Weights of a small transformer language model: width 256, attention and MLP in parallel.
MLP neurons of a small language model. Each row is named by its layer, matrix (gate and up: input weights) and neuron, and shows model dimensions 160-255. Each number is 500 + 25 x the weight over its row's rms, rounded and kept within 0 to 999. Numbers have three digits each. A neuron's up and down rows have the sign that makes its largest values positive.
Before each neuron's rows, "fires on" lists the tokens most often at its 100 highest values on Wikipedia text that the model never trained on.

fires on: "n", "u", "un", "hi", "e"
L10.gate102:516482506533480545493547488481503507506504507506464457504497470519447514540499525527508556507518506485538507459487493530476491505505478477493483535514541502504534471482486520498463501518449543489511520464529506490479491511509500513505496482572445490520486488493469503497532501495524470506
L10.up102:490485509552491503501528491507518473488500511523503500523510484467493528536497497501494514467493505509506505517485531511520468478510505475501481490510483506501517470499505477512454492480542495479498544451509508502514508513502468527468540478500492528528457506487504490495499482500483485465

fires on: "in", "ha", "or", "wa", "bor", "w"
L5.gate384:489520513494530552473489482509518510476493509506459500509516496499487499501474538530538495484519502467508516522478528522501530495508483472485486511541515483510514512452494533489555547525516518507513455514495497513495492517468494533493481484513494523549502449476525514503487472512513476543
L5.up384:519516499557539501511536504496516440507463507494505495515512517441504465502469457502488534499546528541509516536565501478542515497525471538518505511488536510484475514504493531509504509482529532435510468510492456501468467523531508526475439476521502474517458498511540489523510471501458454457

fires on: " in", " which", " to", " that", " this", " who"
L2.gate115:498552488505509490465497521505465476560501474466467458519484499508486432530511548505482501459512519518485501469543503459475522524435509480520504503480511457487505513496510487515469525472488493480516452474506528468526537468537526524528496517508469511522465535525465525468507505504509508567
L2.up115:482484472541481453532532517462504512474520500541514501546490528484476522505483498542495489477566523506490520533459481448501467477489505509521532471472485523489544462525482484473464523537509456528460524528501477468529488488517535515445502500469486519498492503479501473537438513457499469523

fires on: "n", "d", "on", "e", "u"
L10.gate172:537476493529487504524528520503507491481473477516453490491504525497527531522456519476488485514483465531460509474490515483470444502519512453474476522523492480494549484491516534519484490498483477550476487473487511477516508496471529487523528468507539541507494478554524470505516509496556472506
L10.up172:487483481510514519527527525495555506489533481482437487529539505498518495491508447556506514450540532538507516491479457514508476524496478519491482478480488512526488470461511545529511468494536494522489505510491469513535519542505524515518478482499482493523478520524538464523519472515531536495

fires on: "it", "ut", "et", "ar", "t", "ult"
L8.gate94:499474496536459504490518487475522515496499558510481440497507506503461494550472525532502484506551521482451500462515497498522514465483511467515511553536517448529535485533523469467491490505502516508532513550517473445510451506532523492489488474509506490548483535539519457524442522491502506487
L8.up94:479545496471460529519473517510479504514498494481495450512516538483469517483508507471537461462476511474472510492504491483555482473515503511491502480458487542481477520542478496512458510488505488493494526517524476482496515455493520503534515540518493510530474473484499475511479454463448494472

fires on: "s", "y", "th", "p", "|---|---|"
L10.gate91:468458535468492513486533480500510495469518458510494489487521490481483501477492510453515507546464538494481486548515494510515495516512535501525552472494496480518536504471487514523455490508508491469473495519487516496475491471497493505525496531527482494498511501507472538487510479503487520506
L10.up91:502459477491503508457512459521514513500470474498502501464515487490497504492520510502506504476471459541488482487515530524490522514501484488448491512479551529530489470490436497524482471541504500522495490529508516474522517464495481435510494573521499504465499454502489516515514504521483508493

fires on: "re", "ro", "la", "m", "n"
L2.gate370:476484485509477480507499547528499461507500491490471472511549514525494478484503476541467499484473500489527496485471513508562479535486549501473502478504505548508437503475540534548461501509504494533494493467468520533500510524511479487495493477505511533505453480492498494552500534509522490511
L2.up370:471472492530504545484522493522462504508487507532517514505558496476512488422517528553492542553488544500503506497483484491450516495488508479507498509497462528492543531510498525467486482503560531508526474497500497491481488484518487500491505510523497480470497488471494500513532517515461495504

fires on: "d", "ed", "at", " named", " found", "red"
L9.gate195:446502503532505558502487546461481491472520570515503527484506490459513502511461477502505476513507509522507482463512501476490519495498535513540466512503453502473527481499485517468476512477521518484514510502481466497503491524486541524516498467535473516481549488486519511494453465459526527513
L9.up195:501530490514531507499477456485505464513495451486497518527511472509495508497529479503501512560512489540522512519587527450490480494488504475463490520492489511475521517494476454486501523496513470554469486501516495497499520511475506500497535486518535519534509467462562513556511477482488500459

fires on: " Ba", "o", "e", "in", "ha"
L10.gate47:503489472487479495497517521508511496520515480500448512517497463521487524500498509531462538525507515526537486503499499492531529503527471476489502536500489477467489517490483487490502551481487524467527493513522510506502448544503518501474526472474489541484522504490503482487499465535520503498
L10.up47:496494507506473497552513516463518485498490528507534533487512502489475499469485501473519501500544509488541528540522491457513508503557581480493519471523538466504490538494483520491491541505508488477513497524488474504483476503468512494496476486518503509479529496531563481523503524581496517536

fires on: "f", "te", "h", "ition", "th", "or"
L5.gate18:488493498538481524535499410494461514540504453529497507510477468499509533529513485526437497482522482492478478487531492499480473537447562512503504523567522481496491525504477460541518498484543525465485504531516485511492522490493528485491482470560522501510510495484498553486490457528514511471
L5.up18:507497514464486505511531514499471456509488502546539486504494483533516496506448458493505479535493536555502507499494481486532495476539478513498448507504493497486498485487507531535507523517528498515528475509496546520509506499474500480551517507510528527483475518510473512463503489531523507521

fires on: "|", " |", "-", "|---|---|", ",", "---|---|---|---|"
L8.gate211:518510553502498506499491502494529485539478496510476512467503511529450524498491502498493450498495481482512495518508479527497464491521476476462472488560485504513473492529467497544471504538481504491497448510478511459472503486502543509474503509453506500532452491506484520493501508505469535502
L8.up211:498499525473497502497484489479526520534468457516473511503496515490484475522504516509518524466467497524497494497444545445519543480511497542487523531513473512470537471495492449467508480551473534510512507517486507489511517456545542509502511522508454476568481533511452503510482511540485479529

fires on: ")", "]", "%", "}"
L4.gate275:528565499498487502491492522504509488493500461498526461487501526492528515521529514530475507476515532489519507502511512481513532469486511484509529528505540568453508519504532560533460485505488461508464494472477504487515480502540536473519494501531522503535526517452485514470513525450516520507
L4.up275:469467524519465487530477500490481563427521518469506513496480462500538545514476535542521526490532520523520517497515508484563523484510525511523495513525528538485500462518504466532472533469483507437513475498475502514523506537494484494503506438503494501503517479490469457491464513475528472509

fires on: " |"
L8.gate212:532531534540495517480463535513525482564526517456496534490473486454481506505489480511516504478530479477514499524486525483461508508458496496471511525504488453485490551518496501490494473559493540450487493508484504480508502499478528558463516466473483493477509497537446498478460486469507532478
L8.up212:533521495527483464466465505493486505487495483487524475502487498519507516519477511498497483513566573496545502469525460467517511503476528530494455507531540518513533503523499490504558484524464479511466528488496484520469528536487534479456527509499532563462476519471455554477489484551512489497

fires on: "al", "el", "ations", "s", "ty"
L4.gate155:474544516511485454463501485506481516525504490486509519520491476498512502517524523533472503533532534449502546495471435499477492472499481451447448500503501481536495491512530473507489504466515496511563503539511523508526478465510507503524536464519492493532497456541452487518509499493494494484
L4.up155:527498486525492496503463507499496452522476525505524464524462504517526504481508496497473483495483487483508525496535507474492532484483503501456496501513442516500528513448539491458522504520479503513465492499514494542492461473518520455489457522480542483473485513444438479491510519464442476515

fires on: "er", "it", "ot", "und", "us", "st"
L10.gate428:506507488529489551495532550534507531538490489559466541536530491501500513512485529514495484511537489513519570486487490462467441523507553527488492489497506456468490512505531521479479526510509506518508511457569491500523504490471507526514511451476508491509497475513524539476493495526543495490
L10.up428:461477500475501513491510485541488489532487496524498507524542518511512462485461512492489485484489513473505514462484504509478507514508502536499488501485520489513491484497510493487487520552500494510526531506517538503488527478487487522501493471492556495470559537510554479520507510498516515509

fires on: ".", "ly", " is", " in", " when", " to"
L2.gate83:485475484487470481484516556519504492475546506441497487544492469513480491543511486508507488479521499535487536514515482515501452508489546486507532522488467434519491494449542430482485515534481482489469504524479516455532540474504513485500521498495526510503473496488469506453504504491512497489
L2.up83:528500483476492462470469479499461502507492494492494465492593516514519519486489525498497524516547522520475539544515512506512520470502514477477485484477470539484518506549439494524474547460529479507517491477543490507520483482557528546490510558491486503499473517486501493479552483488469484517

fires on: "in", "E", "A", "fa", "ro", "vel"
L4.gate37:502438506535493499496505469471537525492520478499535480510538487502484501527512463520502510543510549460537501490425514502525497511512490492475469526512450484512498457546454530537450472494493498513483520488466508504476491479488513498511514480490466528478496523483495482498490504536509524521
L4.up37:496462494471487536503514491533480475474500496436500499478519466513507467522481549502513513528514540503519508505478500497474544562483488470497514532496512453536516461452505506521488492535506502478465500529476505476514549555499474487499514499552558447529456546528481519502517494499501466523

fires on: "g", "le", "en", "u", "der", " of"
L5.gate229:502507565557465502504537489453499484508532530496473484537526503455449530531493510498518482543509518494496508511501491499512511507506528537513472494504531465506516522500495511435509442473497521452507484527476480466547486512493515515483484465495523514496457508514484495505506496523532495482
L5.up229:519511501519492510512490499523498454507493484514483470497499506506501489491510472470511498508522517501494471480534507466476471511526560477517524439498544441458486481553505491553474510479528554482507505526480509499541502485509473519532487498514501487525558550495514517480487535505495524540

fires on: " of", "ir", "er", "in", "il", "ie"
L4.gate459:465486540542463509506516525505522503441490446512495538494509480512541518493495520543490478518489504490537443476488495483542505521534521521498493486526541479544538480485529552499522507542506518512562536462518504556487477523520496492477455468497482500524502509507425552540526508516479481502
L4.up459:486485519516531490429516453479522437487479529504543500529493494532514555524499519497522534567504509522516510522530472503513457447537488505517495490531506512540505490478457460493490497469487502540520502493511475516490517475498492510502522504509497515517508518529493511523507478504539509479

fires on: "y", "c", "re", "g", "s"
L4.gate331:490495524480492526475503491505475483524459478542505538482489488463478442527515479482518500519480498448511497530477519465534512501481526484544484482509553505529565518486554513530482505484534482466467524484467476475485488545482486485516518466544476505475491505534436495467480480516490515511
L4.up331:544503498481487513530517487505500480489479522490490488498511511474492473497480487535519505487513486468460482520533504519524544487525503445497456480495542538520447567464527477502486462475512510470511506491505486512500499496507516499543488507509494519490514495470520499460478492577505532442

fires on: "w", "l", "n", "e", "r", "o"
L10.gate472:493489533454452494500475503479503488523492474507472490511509482535483485504483504528515528508490500532491529440471499443524491543493499508477446508492499547452540518511483528523455473491498500483488518488533535535501530530482538540521514481495468528482467509557467501484484480493478500538
L10.up472:456504504501498519526483506491509470506493474519524537534530462487524506528464503498485526502485521540499478496489508555493535508487491467491530520487515465486478462507492518464478523510512484500522516481441489509515499475505503506492560498483500496562503503483521544497505520517485504495

fires on: "ul", "or", "op", "an", "v"
L10.gate489:499521498527506497440488507517524534529477480514499490495504495486530527528521485517504511499469499503506514565484509490511441521470494489521489477526461517525500471486482493520499479515534483546515505474521454468503471521438502540533501482460519494480516528507517477477511499488542481513
L10.up489:502513486487486491499506487541506536530509503508495491480516488484474472467492494518480482465515478498500495516479488498497449472505450505527486449505492532503456481445483476517505465502491489561490499520469500477526492460513460488521499485505426480513507450479518466480508532532541499470

fires on: "us", " fa", "ea", " st", "ation"
L5.gate417:480488512550490475506501502531484497506474526514479529479523499502515496543506463495489515467511488485469531513482480490509495509516498479493494501541477477569571502473532506462529515544495487557496497442489494505458491496466467538451469497534497499476512521517496501487479474516487476529
L5.up417:464495540467547492518489543497472531493513515529495510460519511486434508484504485484486504493497476456475487507532525485481467503497487495523478476494498492520494517509512525515516534485488488463491524429466472470498494515503526484475501510550458493470530479422514504495526525499469506549

fires on: "lo", "li", "la", "le", "ol", "ter"
L2.gate127:509478496527463476491538472507486482483446525499456505509450507519503501537484446523471499531525526530508428541480509476513527516475529495462496534524525499500531476479505482490467455502510465505499544552478521490506526501511506462483484507524531502487520464475478501536480506545489471518
L2.up127:518508497479474465523466506519470507516536521480504511525487542496515531488510522462508503514500501513515513481474474496515468540483463495523466565474517505529504476433527427521522481498516487522519503493503507516494494513505484426474478512497549470495461471469500529514542491482510501539

fires on: " of", " in", " on", " and"
L9.gate490:488501495469512520475536470483484496504503505485533519525497520473499486497527498492517506525477549519474500475491514497524497453522494514509483525475478522492504485503468485524496509488555568485481480490546515513468477489503538509496526489536451532495518485512462484508492491563492488533
L9.up490:503530539523499513523538524537511495461474479494486412517533493482534485526487540533514520521512506540468517477524532505525473465512454474498504519487482496533445496491486473502520528499502489519498514503483537453496470521501477471533479473477497523450481511541526491520503503500470513508

fires on: "–", "pp", "ub", " Vi", " Mi"
L9.gate49:459514515523458532496476546474512438540481521526525509539541466480508510505496493493500480514533507490496525490480513475495488503445534474504495491500498544486505512436489488541458501523477513504514544461493476534534502500501486495505524495503487463508481475498518495513501520495483500513
L9.up49:526483466498459525551483517511507507529483520496523503536552477525514506497493464477532556497485492488532536479501487516510476530520518504561510517508491501475492484524533505527515488503506481458455485497500468556560520485527492437510520543500515516519495453499500481537507511484491481515

fires on: " di", " vi", " Z", " Di", " met", " been"
L9.gate154:470520543496467537481513506492492435530495545525510503481496500482487498500501508506472512505537498516496487491482523476479521504489495502498478493545464496520503491512495473471494517507522502533448505492508539477527487519500494487517474461517454487532530505573512526505493510536471506531
L9.up154:488512502498463528493419498527487473462538506524517507513497469479517456454497461490497523501498486480520456468509524511513457491542500564520487480467501516559512478518490475471475483498499507493497502515477514541506495507513475509522496521526532509463524522532484493551497480468517532487

fires on: "ation", "ity", "ness", "spect", "ship"
L5.gate466:513497522509475490475534500485496488532479489503470479504487531477507502556501510495460490509492502467524521515485500493527496465479559530500481454531497521500545452491550425515533496488483546559476498501494506472525487496461484505485525484553483459490570492506452509483480488442499464525
L5.up466:510508476500457481502525482520498479536460507495475500475498524538481526504480487527479505507515530496523445501519470452496503490493550472506442486514491463556502486499474546473520542501520534447504505447433465476542541526479510462499496513488507526508522448487517504491539509488458545503

fires on: "le", " Lu", "u", "er", " Du"
L10.gate15:482485453510474497540513531498546475491513549464488488533513486499505517535501512498429489492504481536535488499518504506518519490489513502480520451489532458498498530535497482433478456538502553499492487520488500518542531494501502502483495482493503494510492457480496475515496519529553509510
L10.up15:515507466502466507472497479528515486480441492500470494505491449490457564526497507493460469510477515475473474472526525521523473528464486466469486479486490486545439447470544457503438522535549508506500462488474480500532488484454492507506465514490488552518508518499496488542490485522472484526

fires on: "ult", "it", "ed", "lic", "vi", "ce"
L2.gate114:544469493458515508504500523471496532479493508496460518470497522518479511478479491548450533489522489536492442500505490563505478469541519502516521488510497438538485496492502550466521471505525513509484504487483469504491519497494498481481474506495513534498577491483503432487500454468530506480
L2.up114:507502521508489506505493484501515452497523494509495517501531473501493467523459498521491502456524483482481540513528481512510508511495500521516528506507475494481460472512515502444506466473520487531517527545495501452502509540489525504512501535582450536512520493494514504496492508488506480485

fires on: "n", "x", "pt", "k", "e"
L5.gate35:520480503516507503521554483530495514500536483566512499492552465457521515481500492452483494518486433508468505492545526476475457503482534483472525516529491497524513544525530496474511441524494489517486518516484566470497505521513505490496523469544530504512474545503514509517523496470512525491
L5.up35:498514508468494513475530498491520471487505489475525499511554524499509459489524498518509504521518532494540525501507509520493490518482464522453525496467484484513470515478486455504456491500517483475452483472513513507487506509528514474470469489510487457548509526486475524512498521498517486484

fires on: " fa", "ra", " Fa", "-", " of"
L9.gate497:474498514478510447494478471520534465501488502497530514560440504539513512498468507534490461476508506522509480515511474530484468494516482497495511522508515503485492461518531543446494468490515504531468497545495503474483478475483469488472475458529500476478460473508522483514474466486488487511
L9.up497:472506479506494464537516531458526518503471498472520520486476546519483504517498478524495483499490504529521548516509536512535514507488498500494449530518512536502513497530499534510492511522500480474477491521514494490495518511503482498540534511504502488433547503521539488463457457514490474479

fires on: "f", "p", "red", "ation", "us", "as"
L4.gate180:519538513480508477522514532506489516572492474518498520487549471520535504505496499491522506497497486486470549482484460523506474533509532498511470528496496503550538454523495453533517535487494497537529530526506487542485517463515486506515544496506491474525508527516456507477434483519491481492
L4.up180:546532506534504548505503518472499492509485505538501487546530504520491512452506464484501515482488485491506497515513501480462515500536526512479481508554462463496471515515528477511510497487490518536513497491486458491488474535481508445454544481512479443522492518468503525509505500493486493490

fires on: " W", "W"
L8.gate446:483502524509475514503506544500531480539508484527511524465525514513468529514550524488514549484496477488522487504463501479514456478444463496495477524510493543517508473482501508514512511482497508501528525496467495520480536501502504526535534507479506511500493449484524497488475501498490504499
L8.up446:495520528501491495497472508477512493526500486543475431470495494506496480533551545500512459494481495534544512458530483495503489475482519525447465518516498484502471485504496504550494466486505475511495460450527489451518457501477526509525479480493486475518539489498484518467502478520519570519

fires on: " F", "f", "F", "un", " f", " V"
L10.gate188:554479493523500486467582495504521539496459492532496450524455496521559517471531482488480494522450481543492480493530482519502500509528484496522536509507531464466517487469512513487480494508509493483542544491530526520518515502486481432530528509474514524515481526512497537506541482530522520493
L10.up188:519513502510504496501493517501517479515495472537534504522557491485509463508506465516469503543534479530500482475492470539475474488492464495503514479491482506505528532493511490507468429541547458525479508513448513475480493568480539506511527538518495484488490507538503505535494517519495476549

fires on: "re", " first", " Time", "right", "point", " record"
L9.gate386:517488508531482508483516527494501534504495489508520504475534495493512464534500532473501457442484524503507494482512498490462479490499524516553479480471488535468509462519535481521488527512468523496461476481492499509455464498513507490495461504502483503482425489530483505457492472488491477486
L9.up386:500516507522501505474498499504521447525478493505469537525503526543458463497470520483497502496509530485485540474513515556498469529511528520476516527452476519503532516483462501487468496489456524518481557522512556489468455485530528496526490525494457474471507524487471444484551502540529486543

fires on: "ed", "d", " m", "g"
L4.gate169:474512488498465549478502528486500481538491526543525545478532454538502482568518545523489461495459504549522489511509529508478461462546470504499536506488464499468495529490455516498501492513500476559475512450476539497516504484512488518509485490503490484457509521501514506530466446497499529516
L4.up169:481513485491519507525453485439507505514447512497516476450518510476512504492552496491527502498498506507501526525507524467483466502498471500505494448484497489507497523531488484445523489490491501488524512498555508539416523491504496521484550516498521507496558496456519475532502463485538495529

fires on: "f", "ph", "ge", "ce", " f", "ub"
L8.gate152:526501464549525488508521482485443508505483479563505489482484482507489466506481485492536511502505508513480503549505454487513464493501471490499463486507517510477513470448458470538452491507497512511520522490464500513501534455494485439487527495476499518483456476563532529476479486511513518480
L8.up152:523515481511459478482517510482475466521526499523547503491524458493504413486507463527528519531462498511525512483520489502552480496528477490559496492507545517551452466469460485464484491465531529514503496474510524538478514501521474531509505514563502494508487502449550522537494501462483538526

fires on: " of", "et", "C", "ol", "in", "A"
L8.gate441:476457497456490516501511476499520506513492446538521482502522514523496513485474528465485488494488511517487496521499471525466480525524486492498523477507472486508490466494498501495478478517544508491486436496509519498447501491493505503551502495515527533466492526533452476519553483530565510522
L8.up441:484487529497488530495542508483493493482465526507477544506468480477497455492469556483491500541514489481483462515501503480511517533514506510483513525490505471461490483511502506515484493489499539516462509492459482478509520536473517515478543512499539490499487519528455462499497467524495458503

fires on: "or", "A", " de", "ul", "ab", "n"
L4.gate270:489538498534497492473471511489502537543488462524493505486488506483471522483498513519518458526515492489499535506491462473526476460507479479520537499526475507505515475521480519509508509534525500510527501475485449489499478508423524497512488480477508462495516482494512470531463494450508466482
L4.up270:488449493478487520493516469508540468531506478482499536523521451527479516520511424491508507466476485498563495531477453529512487464529517524486494473520498507454458470530497541503515437528504447543493548482495536470503518482490427515476510488459515480509475520532511475501488550473508513517

fires on: "la", "n", "ic", " Pla", "son", "y"
L5.gate127:521533525508492514463530549525482526480496521533508459473516525505494521517493487499515464481464526510498506502457569511522458481492488496464480486578446481494474488458530511531478483495511466498466492460484528496486515487484479477478485486454510524490527501445469494482511508522526477479
L5.up127:508529523514502543493531532471505468498501479469522512478532492498501512512529494508520467515463510488501526477483522481510517498496519493493476532490483556509547502469479489501481551493507483490521515484517520474460489462502496508523481499493496522547481520488525529516533486528503457448

fires on: "ter", " |", "ci", "em", "c", "li"
L9.gate340:523530549520488517464494489496479488496486530548498482540527516479461513464471511504501534558503519524467447514516476558465479472490470508513484507507545501517505490453499511477520469496487454476521507500491520489524483571479491506466481525507505516467482501508488505485532535517509448517
L9.up340:531466498450525497521462462511490475547521506494458492513440494501461449503469489506516498502488508507506544490474494516448452509490496499511501474492529451507537514493474480519497487516495452517500470497486523503509516481518477481458481482504480461478462506477478538520484490502476502536

fires on: "W", "D", "H", " D"
L9.gate119:518475569478484470485469493451488525505451480518457495470516464448456503534483492505521485508480494470532495517469504526527473470496523475489487519521464525509472516521471503514497519523496502520467503488491440502435464492473535490517473521465520502460472514490505497500513515519489495497
L9.up119:474477527567491495463446469493515501512486480555511486470484509508471502503510525485535480503466484483544546503524505509467496490489492492509522497476507517490502466530441529494557481487477534543515532542476505465495473548505507530547508460511474449480510543520500525494477485503542540480

fires on: "ut", "ult", "vo", "ud", "ix"
L4.gate308:467486495479501493462511469543519489495476516495474503517498540491442472501479519511516478511508495493510539486485496469530493496532512500494496488501508513514515522471486509466452490532506525520504507521490480468487462466505481498520506480518475480514503495505495479541460452528479496458
L4.up308:490465510477468503517513527501538509513490508487481512526519496477508470462463483452522447474485498495508479475478478505527517486496448496495474514499518467511480513530490550460486535525465540475547518499474518494486498508488521515489534495518497515526510446471470495519488494541482535527

fires on: "s", " ca", "os"
L9.gate41:499509525464495520490471523489447527498508492509523529538474535492493507556529497521491475524446504523491494530454487479519518459489525486500449476531500480536508488503516506541500510503518492517484508500451484475482482490488548469521524522490459531480549500490536506528506519522439512519
L9.up41:483510495502528524492469456459485501444483520492496501486503519502534483488455537502455479479466526455502496514509523484491514538467549516484481537501489506508473489516484512528542528474524481541481502487553494549464536492516496497481518520480536496547516495496513521509519525501517502501

fires on: ":", " of", "w"
L2.gate157:514503504507480493492511467559524539530494500458504477499468493458506504531531520500527470569470538539507464513505478495517525495496524513483466499492520498499502460472516522505533488485522525493519499517509522468477470472506443537553488483534506472498486496530497425489434453491497499489
L2.up157:511522486532468486516496512479501514494542484498489456518529543469508498513527511544529473544497513483462484469469467560536508472484511538515464522496506526515481507526514514526522511463500493505514473463524523518473462507493476510536513495509490522450510558489490506432469466507520509485

fires on: " The", " Man", " She", "ie", " Super", "er"
L4.gate170:489507536505495485497520501417535526465490510552526564524517457498517529486494540509477465476513505545541499506550504491495484493498522506503519484479544516465519449467452546460508543550476483483517537506478519463528529489502472515513456488537495488523535508528483526517478526557509503475
L4.up170:497503493490488449502485498487534486476492516452444501511490507523488512546458518505474485525510522486473491484518544497486500439508435475515497513485519488524432514478493486446552553501479478492508562485528468504494470459508519497460476519506497514541502495497518512477513481456509515502

fires on: "il", " of", "y", "ide", "z", "way"
L2.gate62:492466494474463462497514471534511504493506498545499477473497485526513480477467524471506506496489467502555460460494525517511497511505481464523520482515517515542510432484486553514529540504530488523553519484494522540494505498527523496507481493505489482518488495494493519493510489475501535503
L2.up62:475515501447514489497460508455505516490527481506484492477438505507511532510491529484507534500461524483532493498479515481512489492518500484542469515501530513483516525495521495468479499522463502474472520494516489445499483476487482477515492506543499517467499485539490481445499477526531521507

fires on: ",", " that", " (19", "lan", "American", "born"
L2.gate177:478525483483526471510479546549462498504504507481519558520524517508496440480508522522488469494481489480522498483436541476532502520513514508444500456474497524522510484494460533458488495516500526533522505467493477515504524492514507547522541459504488509501522541508492540494478535537499514497
L2.up177:499513516473506481498475489553507511489514559486495493527561508474496509504479508520492509519443498514554431500512483510481467500501481507459519470518493519461516485489471533492501522465471471487476496503524505518465454518519505499511533492538502474497519528471510478490482547442484513477

fires on: "t", "it", "et", "el", "s", "ot"
L10.gate439:420493489519506517505530491510513489537519459541492490545502520526494481489504477530514534548522494507500489480496485507514495521479540493515496496511489488516529506466543516496429486482529535569533504503488481515492483469523523501492549506480465525550473497523490541517465505510531529512
L10.up439:520462507493484509490490495502480536531477505541499470553509475484466475486497484509493451480542512448467502508515500538488530461476514510486486479512494513531514526494537481461526486508517505539511493492488539495524487540490462488508476483499473466459507530492485460457499550490534495527

fires on: "ult", "c", "il", "it", "ers", "st"
L4.gate489:505472464499526499452494506460469519490487505509517475509442514492497486530484488518487512504499459482548480438512504465544524478531540475511512482519487548522481510495520554467531463508518540552503489486514490517512497484543501457522492534487475515483537480495514487470521468488483541482
L4.up489:528496518538542492525477498523524499492502491478489509472502526536470495510448535508516499496514505517518452511486515497552490462518529531502515482556492488539490508490495496503530519479513476487517510456500475527520504522460521526489437488528502500489542490504518530484526491464494525487

fires on: ",", " of", " |"
L9.gate235:527505546506477505495519533516473518533503509468492534512464520483462573518531528513483486523516524498521522496503527442536485470480572510508422519526444520529534491474507521514518507547454500443482483464496509530442529475491519539487508472485507481462492513502499501503482537566518538496
L9.up235:511480515516509495484523490499540535509525504480492521516504516520518506489525496465505501466511485458500510503483489448555536490502520526513448540485475518515510473510481536546489498551508456461509493493470505513495540503510506483471483498518557497494503524465466455493529536568500454516

fires on: "n", "N", " N", "e", "ni"
L8.gate155:502474519539504514532510490485537524484483522447513498483489522528503529527525505489519481504493490549478520460504517481512471471486481459497494513518503510505520547514546500456521462550466516493492479463537493504494508543452527498516494497523464474486492547493531471496486500526494488555
L8.up155:471492508525535499493520486525516504508480482478481483479534512506497515524505545452501521497534491500484571488554530463480494491465452503490524506481522516497515485463523493506513514454521432471452477487490530478461490503520516510489525518477508505526491508513494522514544512486488538534

fires on: "re", "co", " of", "la", "pe", "ce"
L2.gate331:478477491521465458500543451516489484527509483508489520550548456474499531494505525505502485528521485498505493513452521523510479497503521482521532508519491456488483465496456480501559520485483493496519552517519532484512498486526520492463487459495474461469475488494508499471488492509474485409
L2.up331:502485525453505516487475489518479532540491495517500508482513493539521523545514468502484499526476464479502474504499487522537482483517540468504462495489516499486524496508511445507457471503508527505544480553483491518486516504491512504495474506490493506473481496520484529485493503498483506514

fires on: " f", "th", "F", "f"
L2.gate244:521502498572513493547504455484511497500512494491485478517521518504510519495496490528472474497483490530473525508507469523487483516493482516481522554504496435528517523454527502511493481504508435499512494502515525536482494514499535425480550484521508498463487520479501543454512461468532495510
L2.up244:492504501489513477513572510476478490521490494516499548484544500558519491447510512526473529464502494440472481478463516504527535532497508512513484545519508479476480516538483526508479502507476485487530513488486512489515460541526464479492479462516474537501496509521478490486485506540497504530

fires on: " 100", "90", "te", " 2010", "view", "ve"
L4.gate299:516520538497497501477528492496498501531489509490473526525505501483554485495488488488478487510497473506477478491524491446525448501477515489476503520479521492499524457502509507476492508517492509490475482546542509477517456464527449503529492505505532500498497469482486517548527470528510498511
L4.up299:513514538522509512510496455496491486510521481508552460500488470510488492475510475471543491542514519487526505500511495481511507528500503515486520491494526474499425503497536514494475491534492480503513470527465455500502524495480481537469523503458430469497507477527510484530527533516502530514

fires on: "br", " gr", "u", "mm"
L8.gate405:492515545511464477528525527495465537461475501501500504501455532468516540514527510541488510510536528503459526472498559460484481531498525537476430485570529462499515506496529495474476525478467505475464510512503469498527541546482528506512459472509483486540499529524431520499470526559492533507
L8.up405:464471489508518484506510487534464543441505455456498513491506494544527502484493489527450483499518525485510494482479484486529494509503479487484475535491509474511475477528521477490478485535479497480493462452501454468467509524511501529505519535510476462503504466529519502544485519545491511501